Weights of a small transformer language model.
Architecture: LayerNorm before each block, learned positions, biases.
Training: a variant of Adam for these matrices, 844M tokens, 6436 steps.
MLP neurons of a small language model. Each row is named by its layer, matrix (up: input weights; down: output weights) and neuron, and shows model dimensions 0-255. Each number is 128 + 24 x the weight over its row's rms, rounded and kept within 0 to 255. Numbers have three digits each.
Before each neuron's rows, "fires after" lists the tokens most often just before its 100 highest values on Wikipedia text that the model never trained on.

fires after: " I", " M", " U", " E", " F", "N"
L12.up932:151121133141110121152127120121139116132124098149111099105116131150152099131172108125104160100130143128070146109115133110127139097134156085091114124078120125146113104113107109127134168147143081190112160138103137116092180156144131117113141130123127133140122155079072108158129127167111140133147125114116159128161097138165145113167123120137144183084080119136114164096140085128169139117132132151118124133141181179172123132172159126125141116141136153119166141154139122131133137138154149129132153125102096138116143109107109131133176186148121115133166124118105115125167153104121105135097118107088119130110135115185153136139095169136138139119178100128154102163128138135085117153169108159122101145068123138141123129091121143104126133126092133085116123116075144123099136067141134
L12.down932:147110131125159117163103129083143133089115174170122165145145148149129157141108135155104070139121124125176123104121161167074145133118086129112125131090123118089097174101157122117120167166144144187115140163119107122122154144113123103105156106105138116098113145103189126136092149110124088135140156156174094149159175137137119130087174135139180102119153142098131111087111160122138156116127114106139155143138130128132102100141122119097171101112156135111111122118133108069156120137121095137149121112149118106154145097168170141077123125113134134138118105129126154147124091149113097137086138123167179111097094094089130133132143147142117123130109144127113127117106120112131114109080102153112149091125152112159129105095137151169112147119127158110125146117151172120138127146150094

fires after: " m", " M", " W", " b", " B"
L11.up71:100170135133105127173109097100153127106093133172118110155159152103088104102136136119101130134155121135109102109083105137113132121115145068159118118151154119125139135123127132112129134163094135145078146167124121128141144130147079073075140149126133116167090089128138098154135163122139110136176151133156138118147144123163142125158137124122149124074145165122136177110153084143135133117146100150115132138129122166146114129134162150100155157097091118180117121127109073112150103162113116126133148123131110111150174111160112128140106137130136109096157158143136113159141120115175144134132145090141091140151104142149180156083096172111124114140116133118140131178117109150127136148167120123132134166083118127119134188122117162146096080128124115103095130118118135179116086107147105
L11.down71:127124093118151143151130132152108127105099117103104148087098124119122149133127132153137160146129105131154123177163133094164159125145146091064115136161088138115096130154155108160154098149144096133160133124141131099135062124140168177119157108152117118139107089117109153134129110081145126123145124135162108157130126141112112094163104121105081133124178126103079143123118121155141125121115119111154111125160105131133155095119090066120088152173161130074145137159172143158134129166149141103119131152151099131096090112126101108155146109131131071131140132128166134138153113110090142142113121119107143136106200126114154137187131136163162139143137123139129091120142099120074101108166124105116122158161135103120145082125125146103124136135125134139133138144113099144106149137110173

fires after: " m", "a", "m", " M", "al", "om"
L11.up946:143142127094141100140085096126132123116136133127145117134129139118123163095132127097154091131125121167119155129087126108130127121117117078086147130118163130080097117129111137112102115151093165148138135185086129061103136161131086133129107118128145138136112145163143139160118138151107117166124135125128144156133167128133162142145112114109093140069132161129135173127147092163141099109111097189128143131104114119156130124141159103127091126121101102095163103142106104139140077067143121128153141089158160105151156140148132116165122146143118106103089145172135066127152144122171106134143146172135129163113130142120128168107123205159103172104146104118147155155115146130155122157151148122132100132138126133097141139135116179145127134137095112161148118073113107150129101125147140
L11.down946:102163105171104141126105102164166142135076121184120158121157104150042133113134094151145133114131128080125125154135071111173134157197134148114130104137112122116134102111109100116133115154151101170130113137133145113096085117152137125119148132128116150153080122138090161118165103108095144121152128129151105102094158180121127131145135133100105119142132108141123136144136146132148126145127130148177107128128109131137130137133142123113100128118153139122084132120138138139115076194149116135112139118164136115122116121088149154159117150150170091161148092110095153127119129126143165127145122133139110140100143128141165106115155137094149140145095112142109115136113108150077131117149118104130095164118128171116139094105153155110082168097147108118117127183135131133084118056126139

fires after: "r", "ep", "iv", "os", " pr", "l"
L12.up4:154122106089101139162118143076132131165120140103144123112129141135112145117126101115176130085109132132142116142095122054152127163083123129088125123183097131110121105139128123124158105138138094117121118167112134101111141150169098130115101117149138157096149124157125148122113124114063156174150120127151097153146187150140153126141112155092136139117114139114112121127083110170174124127120100155098087127111140142092119118114138138088086095128126135097156119141148121099120103111132120138114122165201140125090151123105136121170068153165124127090103147137134099120124128120186156132129151166086101143079113134130125154106146143129109168172129119177133114090116143117139105120110163092147119110145108104098123139161106173120132125154130118164113111153153102133128124156137124
L12.down4:117100161149105104135124131138133112062151158124153113163115132115156130159119120088123123154125121137131159144119126122091109111157148161079126114102148118172151120141160083141163121150129156146119162151163122108127141097107124152119146119103151091185178146165096132122112072127144087108123114092141123048110144152116108128118134134186110107117146187149125131093117097097104126104121127108152131143153134121130152157131124140155120156138134126135094095109112165133133125139093139107128139136099080137153153138133131134115142105101162095132136113122134149146150136112095145112123136163117156103137102144079118113147084139101144077154095169108115104154149117167121153085146131102132130127121122122153133066117123127121117127098109157158166122099197146127183110136131157

fires after: "we", "ow", "i", "h", " wh", "."
L12.up454:133153134127139103138133136152111159133118089147091121113105093154144139167176122079131119124090141119130138111108151108103151138091169115111126167106124089112106127166117123142112191124135082136080167106139188116131106120150101125120123130126109133128142111173125147172120145097146166120126119122143107166136124117107126140182098125135129152128137146116086139108140134131137125113126163175131122105113141167074113133105152160156124173159132202114143122097200145112156109093099092153122116125168129138091127106142081132134105147149077159110128149156123114148152102166163126127088147190177105116109128128118128146128090127131097154097087123138110108154120132132125117111112149112105065132149151134109127149144128160100130118121163126135146155143098117121126112134109122
L12.down454:106114135147103114130148145151118114185129127126157124110099179131147149120154151108155120152181121112100139117147140178082121096111107118174096080092059133156107126102125108121126119110146104117147160134143095105118180165139109131106120132135157133139134137111129126115138136137158077096127112132137156119132140161170112074122122154127164104159112078156119118129128121133116125115097114073191126138130096123159124174107162145105114079123101087143116118151099118134167104140148132129154108167113115155117123123151142114136168085129162139125122106130127155081117134105109125128163143109117130147107122146063111096169116120117142099124168147116155116119138128170094140133136133117179148137149111161142126130072132087117133130128104115126084126130154145114167171154155116

fires after: " S", "S", "m", " W"
L8.up626:135126149118168126132116100116133111151078126162105140131150097142151117207158126120090091144141115126116149160120126076130158126123106117099146106145125108104113136112097139127098164124133120150142101090117173092162156168147120095125112128139118130141121185120121144119113156164130111113157161087111133136138137138131139132154073099122132157119117120120112173102140125127139148115116133183118142129099114114121147187100102170132109122097103100171137108153115082109082060086095107128150130119114156129137126079134116133139146147124103088146092114113142087118118154089135112129136134129124123139118134134166099119094111148147123187168148143148144102103125133159088100091126147125114117126124138177145142159134117150174145138133109118122139167193079159137115130124128095
L8.down626:113106120144118159127123124146115114144121144151158163151130155168131140117131158158145123111140143108082144147126108094116132126105150142083112105122145130105098104145184149167106109156111132103095133112149132141161119099093116136157137130113132146124152092144152140185155143116119107171136069168121112106157111106150110136140125150156144083138119116130127105139141078111119125153134090133127158087087140135183141085081131118121109075126109126180106141150103112126153145137148150106159115191145084109115132163194104102090112128097144119098157127125089136130125137190159149121087107152107134115162084141122076149151118121139125090127159135107143139131120138118102163115105168122095096187144144146107128104104125129105144146100145138111131146166113125132130104100126139

fires after: " wh", " w", " t", "e", "we"
L8.up428:106145131174136159121138088161150134111105103142126122104099134182108099117156116116126135073116124125111131102126163117140153167162155096085132124081150137125139106135109126164110170127135107119095124110107142097163141153139141116119150147147125128116109111122109118113110136086130141104131153100153169188128147141146107090141098137145108128127156153133079144134143076125111133133084165123111123184089138124155119090155164103106106143164169170162118139116149138135128094147132101078106114113124114176099123120179126102149156142151148127076142133152112135130149119157179097137146142112166083142113085116149123134148107128144107127119121077142138130116155161140140136107140142150141076161110144138095118162150127164128107116151132106157114159090120095071124145101144163
L8.down428:131113128091112096117144164159145137120149154132141152152108129113162139109138130130124133174120124141118155149132096126117112050101103137143118153098111120121124112168168106070113121109136146129138110141167119131105128115116116130125160142133120152147139129180151150164147136153115102131178098141097114110127107103103122136150161166142201119121095139138163110106135090108154121131181065125150123101153163131142152147101089159144171092134087136129092138161124131143133142127143158172160096113115107096144122158126122169141141104130116142123150067149113132145120142131105148131167108132104118102117154136099107112096097092105114129085116131097118096145118074154122095144117100102097171090159135180122157090104148133103107122103119121084136137161146124165120111146110129

fires after: " (", " be", " bec", " ", "e", "ed"
L11.up160:127163141126139143160126135120143120121085092127093173119169156088141103158142118130138131138122170119133158089118092167119172156144124143098112118116179120132148129151112130144129134180135076088156103145131111110156140115144134135112129089129134138154149127119131135134089078135093124130159124127130131163058151126136112116145104142103117173123114132111098126129107123121176118119076137120132129129159140100163122182134102113099130147131169126123153124161111138144116105130067125118133101111119128087115131139100122084108098104130113098143126170162149099116166142142129117143131117150093147131149139167117158146110095100108185113147139121170152150143122154123130180131130143133123110139153163136100129121104109144088096035164135124169094140098097163138088123129141110
L11.down160:115109096110131049112110131161112153148147147110144116178156108114153103118120120096093127145124170172112126144118121156169083096103121114136133127102126172113158182108133124101088134075112138102129149122146113102130137128125113142141123131119107130114122161126122132140130141139172192167105096104162123138107117115114163125152141156111146129130141120097136129132154132178117148133162099140128116088101148150104085111095149111144111158102145136133137135131140151129127183149101154140064121106154118149108155085135115187140095121123078097129164095148126170109091151095136115125138113107139115144120145087103136114110144160094150155151137106153122167129145082137088108111117136137135159104168108099152134131135110118137147097141132176131177073159139107131149131123127109

fires after: " S", " L", " C", " F", " I", " P"
L11.up820:195141181136118162118127088183113121111132105133112178112113097114139124129190104150144121111136116117089120148118104111081168096107128114099148174151130108159092108124084084103155166170144115140141138146117122117087122174086142108155151128112120121130136172121141118140123124185069116138161182133100120108153149152129116102138118122121165169120102171106101133122143125113127108113139119155119095112135161144140130124151118145124118129099168115129125138109113135117115112098099118121133108126119108103153130150104079140135143126152146131122146088088151096092129134088154162149088116115070119118119132134156132127095138133152189166138154132158143103101132120112100089124126118129120135156085164145132089126139131125104107129138143102147145177167128157116100105107123095
L11.down820:131121156145125171129105148119173125127123101108113131120133147116143148112137142121123132144151152119154114124082088113099142111129096114124143097124098136084054122097150148127120172136110155149161122145147138131168173151091117117153147127120120140097130116109117112097131155140156116095135126122125178118162136158120135056126143121135094137157129135123147160090137131155154086097126155107135088162148082146133102134172108122104138129137127138126111135115156114072129126071131087130166151100131161128123132120147154120135171104130198123129108124084115085125178118179111093132153140093120126077115101111136141165175146131133127123133148146121117128095140144109120144096142101118146090137103113163146146100104116096133138169113072115119118166090108133171110139169144157

fires after: " m", " H", " l", " M", "r", " le"
L15.up532:154161184123130126143091118112096131149112130162148102118092139137118169108148140064165134156123136124140095115102161075125135096129116101150159171128128154092188123109164125115067149140141136116119151155135126123102143167100077165087116133134125162122145164156145129105130122158121161102120170114105142127115163134138152108124124124137122124078079129156137132167132128166096152119103115167101106138133167106126129156160098131076140118121101143117140085145147114104122145123096098132118090097143179117123142126168112125141114140117097094127109165177138124085115137138136089134088152145092133150133114129081098154136159133132142154165135135120145114155147148114135102106129151119126146144103128132161100100123150161116166115123067146107138121135103116172127124158136164
L15.down532:110120119114101113152150121125127089124138110126114127144145105124136107149161085158089136100153129144127150150145124140125102145145128169081082083142136106131119136141100114160151100151095098148118100143114113149153105081159161112169146104134126101092133121120125165148150183063149099120143081152149186178150114110142136110133163141142143129171182168139084115083135124115184127122141124112121111148131115150125126114112131113132131108121159090141132143144151157149134125127146126076098172150118057139132162083112129092106103128110162124114167106103132112146131093137107157139176110155154106144129108169123150139154105140135132132079119074142123159126138103133123146146131114138138114139133114097114120119122096122130122155122154089143133147116178124116105172073139126

fires after: "ow", "h", "ouse", "al", "re", "ric"
L11.up283:118123160136097130114098101101109124124117145127110134119098125126175106148121107130149105149125137126131169106120155088124120121108120134152112116105127162122104157129145139097100167072141099124130178114096138108097128132124110115120176108131104187100158115130123175202177115125128129106102105117183113149074135135137151104123122128121103127103136130105078096107095123145127146118116150142119122129143135127109136152120133129090083128175168134170180134096122163100159094097123120140126096137133152119093107097106110158159135121136107134099134110165142146143093096165173141122134145176192127127119165124071163118167102155146106134102133138134112132163095099159126109116129156109122141123118132118106116158184122123116114124159169142110160137109138106185120145156115130
L11.down283:128097100125124140133151143128145103126115130112159125081136126152100162113135140152136102125099131104111095111134138186135147114120118118138106125117100110140102142145094114155129133180110107113142129178163092136125147135131161183137150141095114097145113166140076134073120154181147123169148133129110111131186115091123115129145106172153137114139108125122115162130147140124177110096118133125154151145186138163129079116097135130165144062067126125100102091129121108167135170127176106131145119100088137169169118105156119132143139085125117138120122134113113144106175130174090166132137142102117127125140082120157116111124143089118104113113140174131149136122128159082110119152123146124119139141128123171143112135073107127125132125115094124127083104137139158096155089135127118

fires after: "E", " F", " E", "T", " I", " P"
L11.up616:184136139115128133136125084176121123150124131136093130120110162116129123125183103150154146137141145114098151107097163111062133099133113098093140158116112101116117108115088147148157165140146119154123123116091109107112103185118116121158122156136124110159135140165141130150137153163084124103115152114126129145154130161154153078159106101129140187104090154115115145130136106128129100104137137204120097152124133144141172145184105116149136140124131123161187109097108110131097103131115078142139150146131144109124112103147111099107165168180143122147111126096156114057118142104105113140109123114136090112122107120130138152106123129133123137176151138136166122133100163107139135152130131144109112165075083171148131116125127155113116144123157092131101139147129134120108115083111117
L11.down616:126140128115110185103079130094133144110130089091124133108126138127150168105122118177138119150139110110165098087141124146121101115144121136167140078145132080121118172141142107109146114176143124128118166161159126139116181141072127140117153112087132123095115139119113115108133133123106091104157109152127139130136126164120089111075150119168100123123156079147155120121108178129120137112148163113094132128150140102116127095167114182106138123111127131085132124162145144092143129129100087128178148139127159127158151160138125111154157110125117153128118109109130115165165151188108118124098160083115130139126116117132074118159157124147137132137126103072126125112154150128135154095130114089138108135129156111122114097103138131159190119093082124119109159148106167118152152167128133

fires after: " (", " ", "==", " \"", "==="
L8.up983:129173140080125165151143134096143110110118075121131182164172117104131155139101127133152141143121164121113128153122108124121130147115102134097122088140154085107138161133137116090146119139110113124141093174115170140084131141115127141111108123127147132126105138122110118148093124078140105111131158132101133136078162151118132126141135137138157195096116164132154158128100106108119136123121143150090135112142140120130150147149141152140164133138123140117146128135118080133104130135106127127137141110100156121161110117059100104088082141181075115165111143103169065097136114148139156141107121135109155132155142161086127160096154122129114154128131126128153146168134178124119161147140158101116061135126144149093083104132134145122132089137134109137128111094117180128091139080156152
L8.down983:101089113147169097162136107170156130112135166141128101133114139104156095126113139131099076124125136092155157123158135134162127123097145122143099138133102157107159121152137122168096116106121130113155135062104083127146098120135155126128121137123119096130149127109140123128132116182150160177070110133092157121169113095127126154112095144113185100119153133124160137137124147132133137143132119113136145134126125136125091144079135090111105133120136110108089107104133150172138145125126178149116088100148071131126111131144130186142127086105160110121160133174110183128111164135140117126131147126170108136126166138147156129137124108116151101139123150126113126098116091125142067102128104139136156111165123104112155185130123118128057117146110143120081132171142155157123135162126094

fires after: " s", " w", " W", " S", " and", " M"
L19.up742:097163163130119125120121127110149122173070114147120148118086153115098132150139143118135131158146158144078141159092099141093127129100094130113116133136152125113146125138084143141143145131114128175162115104150144144118161134182144072115135133108131122138090139105144160146140120169090102124158105137132133117147138145137106129153094142135108158144104109082125125098140124135142137105153155110131114159107141162172128183133160135065134200110142162121142120108161143092107061075172127134149137105135130119139105152148128157151090163148113101169115151131098065134171103110107124137133094156098118123125121109131164136140124136122108131119080120152128109142111113125121112150142161128103097152124134105116089163090127161131124108119142137113099143152080163129103098155122087
L19.down742:092144098133083124159138137148100148132100137134144154107151120119162113148129099133116103130151132126143186112120122153104139159166101101113161113162132106139132145137133113170152045139145109137100126120139107136120132113078087181131116130136139102162136077106142121146155171107169124137133135146160106131106132145151135099163140117109130106103150129154164116161129155140097148129166121168118096129115133129139143092095072102135136085147114142112178147135163103115132149113091166114112126129145110121123173132175135085102113105113130089115139103090158170134131158110105121119083155115155132124102194100152105154128120130138086073176128134111140092116158101119139152095131094105110133131150121144119096111108132123120147138140125156152099138141132151155106170130091157

fires after: " in", "l", "p", " In", " f"
L12.up573:163138141111117119184114127119130128105103163107187149134183162141132157151163127117165154143169114149111133128130138138095134154139124115093141144133107120108116176106136115091149106185149114118124131109153119132105141140179130134138135120125110111114134142117114140129103128216095165111094124096133107151121119126134124127151152114121146108086056158137095120113091128139197132120136151105146079084132159142137141115138111127080124124075166140152142122136103150082125161135112123148125142096131154092143155107142137138113103118125087138162149121107140095136134163105124115133094079107128121127115131113168110165120100168155132109147125115154126123128123105138116145109174124082138137122117096107157114148192105128122145096102086129127176146098171147139115124110124120
L12.down573:110164155104122147113145117134123141150125120130091098163145127160171093152132137140123067058117107132120117101167106133127138097120105149115119088147156128121132094160137129129123158082115146124165137120072142152138131122082094154131088102143129132121157187137135141127149165125117074126085076159127107131133103127107138133137104124124109130121153099138138132115150132102112138115136102156089189140110121135133085157082102155143150114137158092129128147167128094124141136094134129107112129184155092178139122182150191107115133150129135124118128153147110118114159134114160158131147106120120125117106146138109153111107174114105127172135080160136158111146153066152143118145113113138127136179081129118122161131100140153129090140111156127105132119112142098102116111126149098

fires after: " B", "b", " b", " res", " s", " R"
L15.up606:126145177111189115096087141143094120137114094156080105145130141094118111141158121144114147149150117166124137109112158178116119133129161089147135118125151068103127144130133127144104169165120135164157130134125126098141109180138076100072141142101103123116112132121139171106112143158156115128109195092165135114133129143157192158148143139100153149102122119080153144125120115109178128119110159110086124084094131123151133112118153154156111194092143133181103089133110122121137108147169109125120141105114131103113102075138126090149107102097131150147137130138140127141132152153123160139119129116112151150143120157122135137106071118100153150151127123131139124125134118147102138126122163089123107135135153124140102161138138144128126114161118138114088108121106129150078090087121116
L15.down606:128111131131109170143125133141155095095122129116141166135086094145116124154120113111138114127125103088120155158094109111136132115143104154106135176116070153172112135146096152143151131139109154131101139113153145119156132137176180105098122132138129141161092130123161102102188087143123124145134054129099162131149137152108063123102146132166122128129128157155111101109113145144130114146133127139175079147124099102158141126105138100093121037135133156114153098153121124170108125140082166113150152114140121107148151160156162133123116132168134101111104124155099137140104128120099133117132139130135130134107118162115112159117138141147114080102174160077091117128148088126127103117203119124132111122137114132127140141125105138118147145121173148109141094140133118117125134157178114

fires after: " s", "s", "ss", " w", " des"
L18.up559:141122132140162107068121136131145133117078122166125148158110132124116100171128143106143121119073129169074136113130156143139117126126091107112176159112164138116147128167091099093109143089117139111138134133140158148112110156176166107089111142092125143100122151120128145120127154126114107148119131142153135119171177129124142130204074101088131120123104120118102107112126111127147117103126105137128125132111140118145136176114125096116105169128112127111147114092123122072103123110153128143162156149162169106142158109137131135186113140107087099162135132122179103098177102124090084133122097155170118110154146151132120164109121113158118146110108122159120138149106153157106137112101157116089111090116137147121187112088161136149149118142154118126098099156118111145112128103130151
L18.down559:098106115118097146126092103122132119147145147163123114115093065138170148119145092134126107129156146075142128119135121143103163094139089106136125127104108083127162143108117148088119123168140139120151113169111085137143101120128099158183128134134088123163119063165109088126123123085109167106123137136136150106122135139117141133113179177148134158134121125132142176077117109127166159133121161125113112129157104129108117121103140140127091077149107138105089100152178161135128097165086150110113099127125100165095093120092153116084134149137139146135116089136133165162138127138117133132133169120141110133114118102133135117129153129128121176149191103121152123119131170132165117122127094123122184174158132093116133140095119134115103126130167131124128165120147101146126133165095111

fires after: " w", " s", " st", " S", " a", " to"
L19.up934:124105136121153168122108132098136111104115106148115177092126124153110088161104144128144129140119115151132159141101148136105116145157107099102098142114152141125136144173111171148111114114121078121105182123151128115145141157129109088090143126123118141164099145107111146105152151106108103174120112131160132098123175147144134137120141108118178144171140122135114119069144077169165184083093130151102151139116124122148109143130127126087134116142150163151131121116169117116092103110155090156121134137147128138102125141111124173076109153142120145120133113165103096173155122111145154127110151112127129117117126158117133145096081161108135148087100133151135106120133123128119074131156188161135108133097123148133160129081129145162095097131127117082126185151083153137121143135104086
L19.down934:091134152157143154096148165143137129138135138125164163158141107123154145130140158087138091133128125153175142110140137114069112150132127135144128133136116083108147115127180094105143137139140163148105086119128105143159148116115131125129111119069132109138146155139145106143093123132137114073093117168114138135122131178100118093171092096105143069108160120153166126096148111119107150135119131164104111155100124114103125137123107117090116134121055110128138169126122108125144114128136107160181156134105097132110171111109135075119101143127156118158109126116165099155108125119095123129164145137147100126142146121116143076104206073128108106132128128118121125104129173082136173110132140136117115093134136157113164111164122160143158116124155141150143138132136162155129095130103162

fires after: "ivers", "st", " un", " In", " in", " Un"
L8.up422:140101182127126131151145110109108127147115146129093141122187137131158137167148133131095167127123146140131104141117116109114147143120101081148135110104153138104084149142140100130146185126117141182126147101097160084128103142113105112107153123122113157163132135096127146133106162195105152121114138096155092121087133133151139061149110128085099157110109164112094114084116098152124185101137144141124107105130099136139142154120097165145091168090147157143139131169156114091115151141109098120135144123092149129120132102125144116083099185173127083134129150095114118150160157131150089136136125157143131126092125117130127138123105165130165167108125141120122124147106132129083106122164128121109147117090126133124108149149113171185138104127125128105134132108113147109127157122087085
L8.down422:130101101147162135155138175155081128115150127133140116133117144160119131126154133095159127105114101129132134178162112127150160141126128162085104122141130102143143146103107127173116140153112109115151108129137114148101121123133175139142094146132090139136131119102111089125103109094149117125104112140133193130135101155080125128132121160156156137106077136139113109100153106079182127144158131136116147178178126162148138140123115098124116151129138127116124130107148149187124145103110166103124140126147078127159142150137067114094170156101128142083130111149134123097141094124101174145102092122117102114105136123155117152108102101117157175115149148119114107138137144126132143170145098134142057150151143057115172123106131173111152115108144126087115155100143091117131100113126151

fires after: " C", " S", " D", " A", "C", " c"
L11.up345:119129148089170159137116147160145102113129141134100160099153118104137121186166114139129111134116150145053141165116109130105132097149080113116114145159167136137152147143117106095115156141136075153185148147140102142132118187136125108112123105080131162149091138120126142104186143188129153161138158112113126093161133105088153129141123125122139142110116142089112140158144101122137124119116123130110097134089122141176150135126081133104144142107120144122152122073155096138134119100110146134109109082103105132170147152079112143142106132128161136151110113128167103120101143089158116147130108137098129160154143152157159177081139147122161166168145118181143122112124134154105140123143140113111143104124115126119111140121103170151090122136102103142092126139090145127123146094111111
L11.down345:133121129135093095151168152167131140199132133152103132145085136118121140127131120096127180132119113150153135116131096094090131112082100096119168144097120145138094084162111139101104102119107183116151104133113165117129161117125144098100169090169099144126155158095122173127100152163141098136159098096149133152153116089116087122133156137095129144177116136130100180085115120153158124137152181127165104161150101165129119072114135060155098155116147169136126102147127130137112132146129131113162114123130157109087135130194107129116141142167079107126160112134111111136188131132123136136128117127112111116105131129094119112130130097100122106129119144111102125135138083120135091124139146137112097129158150146103129152152117138143134103120129132138105136131157137173105128124127150

fires after: " s", " S", " K", "res"
L8.up566:167141165136120141144134110098112118160087094153138182130179088127124118174145121113133104153136180163137127144122092115081138144132085095126103126162168097111160153122118149117111126140131141118175116139099133075136119149125084091135100129135145123156111150140115125159090130165105111123115154125113126106135107131129159111161109112145158153138141132104179139104091115139116123120140155147098124124092155110127153141154145176089095111119128138165121091146122102108099090095105081130109123152139135113157077146166152133130115157147131122152107124162142086117145144133177109128169125125109141114149139123138138129063142189170112128112111124199122131104124130145068140111140152124134130168130113128143130138150130176120080122107136111141111159175104150139109126130126143
L8.down566:147117128139085121108107146132113119126126103162140123111072119103091122130149120156169122116116121128144166196123177148091101074118132080101137109139127114166149145124098157147062113116140118109100099075178107126119136153113121169131116147130103159138120149098123030120109120183135136123128116137126096097115141108097161163177134155156152141119127142133144137139133165122144110112139163138127171096095104143126151125123098143123114102166118150125122170142110104132129124128154156112132079153119124141119153090130136089116145117117123137091134138165151150116126120133117166123146127141161121116140126121113112147148197143163092111110121147115125101160136110122140113103090136118135168157165138117123109146120132120133128139172179144087147086135126174161115119128105157

fires after: " b", " ", " B", " G", " F"
L21.up286:207091156133116110172153121116145141110104112115157119141141130119114104136174153108126148138112138116152142082119136134084123103146074082125123128123104060124151135113135098161150166134121182140162135105156156147140139159120123115121121099154149114148101103142130073153140101115106140127147123117118117138064129145116088103153134132115111188113135165089131146124102117138127128106086138149098138150109159139162162142126092146101112146168138176171119093114147123157133124104105113061120053130121152129116127109151109117085118108109162168143169153133182102103160183154127101117130098137111094146146140160110112136106111137130170121134155120115133118093122134151124127124141120140118125131132108159115126163101137131112106105116137143141130104155116137173115136132124107
L21.down286:122091140140155155091124130121102120157129105097089130146129115130119158104104128141113130171149111119139070157146111133155104150135133151145105183121114172121099106116107143116123109127167083120167127172132101141106115104132123112095120141151120156098132141150140165086094134129171139118112115124131100153139153145113120148107112106163112091141108127117103087144152167108108111125144111110144152130160127097153138134141155141153150143105132062117170113102084105169115124148099089122122166142114101142141177111152089110149133130160162156117159124123106096094111115144128114169108118130113133154111124119099059194112184085104089137115090153140130118149137099103151104156156116131171127177123126153176119133163141120130151114123151102160146100106129104110141143120162137

fires after: "r", " r", "l", " R", " j", "od"
L11.up970:149111118102154168142125083145132127114120134128090147120167098122114112148126127121137106154136163141130104137129126115094108148138143127167124122143087126126167121115125083120148131159146100098142096148081135145144139168121113105137087144133105152134164118171162138126152090160114108176091137146136146142169167113091141148156138137121120168116092144097119155137129079158122127127135136125094088136128107128141169105169141114135119093127129121080114136107113106118157075116119132172135125139142139104077115157149106125113126112138112108114088122113136111148149095134130143131115144148130142157047138105156138132120147133123113095154100181193158188140105109143081155146133142142147086157142131123160117130180112144088099106156105089111104096168137074109125107145120132
L11.down970:083150111129115124102107162134146109118170141095153116163107174116125197112138123127117134124105094117110164096121134127134103104122120111111113167119172128127107129129129138142139090100123144095111166155116134113151146151111109177123168137115138080142107145098112121123097149109163141098137108154142168149101107167133079111108110147117145107147127120123107121146148130098126205080141133158115188176148162162126110140091099182148155140143148137152146151098132116131130176138104089104102081123097117168169135090110122129133148112135126107138143127103145134105103155103140119129126157125116128116158121137127152140128114100116163156106160105098111084132131135138107128125119164130118126109102129153129078124080125126159096110101084133170175111125133195113101119116144140

fires after: "s", " B", " b", "es", " S"
L15.up347:131114150082179122156129094153141138159084078173154136092136084114143109151144119076086152126111121157116147095164131163141111081143122062132140101144140067128134121134140104110119139153139125118145119163163133097164139135132138116072152104110156140174088121125131100146165151104150161129185119120137136103123131131119157149140111104137136177121137149122189143138115128142118126138148085186118139112151163127145127132141121113121110075113125146122127120183143116133131103107081139099098090104142197108095117112101153123097167141123098107143112132102149121131124127086121138132107100137134116136132156163123123168123140146098132105149146126136127112115156132115123148131132131107105114125112152191143116130127119073083141103122138114137112122119091150176103135124112112
L15.down347:142157158125103159127125147105100127136125105097112152155121151133120113105094092152185074129141163107129102196126109147108158135116146157067112102174164142119161111122113165132101167132093133128142126138142134139116138121125112125165085144141123103130152130130113134132107128115119107087094141148101134163124119169117100109174112115127111147118125109136129147102133157146139114090080141109108180145143075128147109160074088139128160160103139113117090162120150095159117131147146136158149129136112087143160120122166126124135084117114167144146121118135093112099114135153122137104126132132124119143126105119170122185103142119126155174147109107126126108156083126173125124175091149160120127116127149089105075089132120145179130123105142105132145127116189139157108146092141104

fires after: " ", " (", "\n"
L11.up515:120152126126127164125149132084120128127101094126116146165135142114170148145123080137180156101128132101113090152090138082134105155129113134120157081114132127158149141127157101157091119131130096110139130136122141131106159120083150148067109065117110113143108168125110098136128127133126105095155142121097134111091163138155117176131108132111107167111099149150111134158155125080157164101113142147147098157156114152141164117094126201157160128168112134136121095120118131146123126121093131129146129109125159130151098126092134091111090179137094136137121198095161160113168143107149079150127112142117103143148122142110156173101145131108127125140141134123168120180157135144134152116124147122096112149107160123099082115119141149110122105140117097134128140139088158131110114097164120
L11.down515:126111137076164094171146131147144117118116167090136103154164131091145119136115142114075082138109141112139144111119140136142119096125144144110114162101108108099148160146087107162134147105126158097107127123105130121118099118127153132137113135120124108160145154148129171130144109181172149181086102122165142164157123116116127121097137102121164140079129126140166129150136146159117137155137110131104156128089126118159075159102140127094154125112130117163121159119132124148146087143132138126107098121125115130109152117138104166137122087113175097087165093126102159103108144138127113138105125112151117136111165124158159100110090096128064149142145120115119148145113077138101121130158130143127102142169101079139186161130101095144097104134112154145089117171134123127122173154132074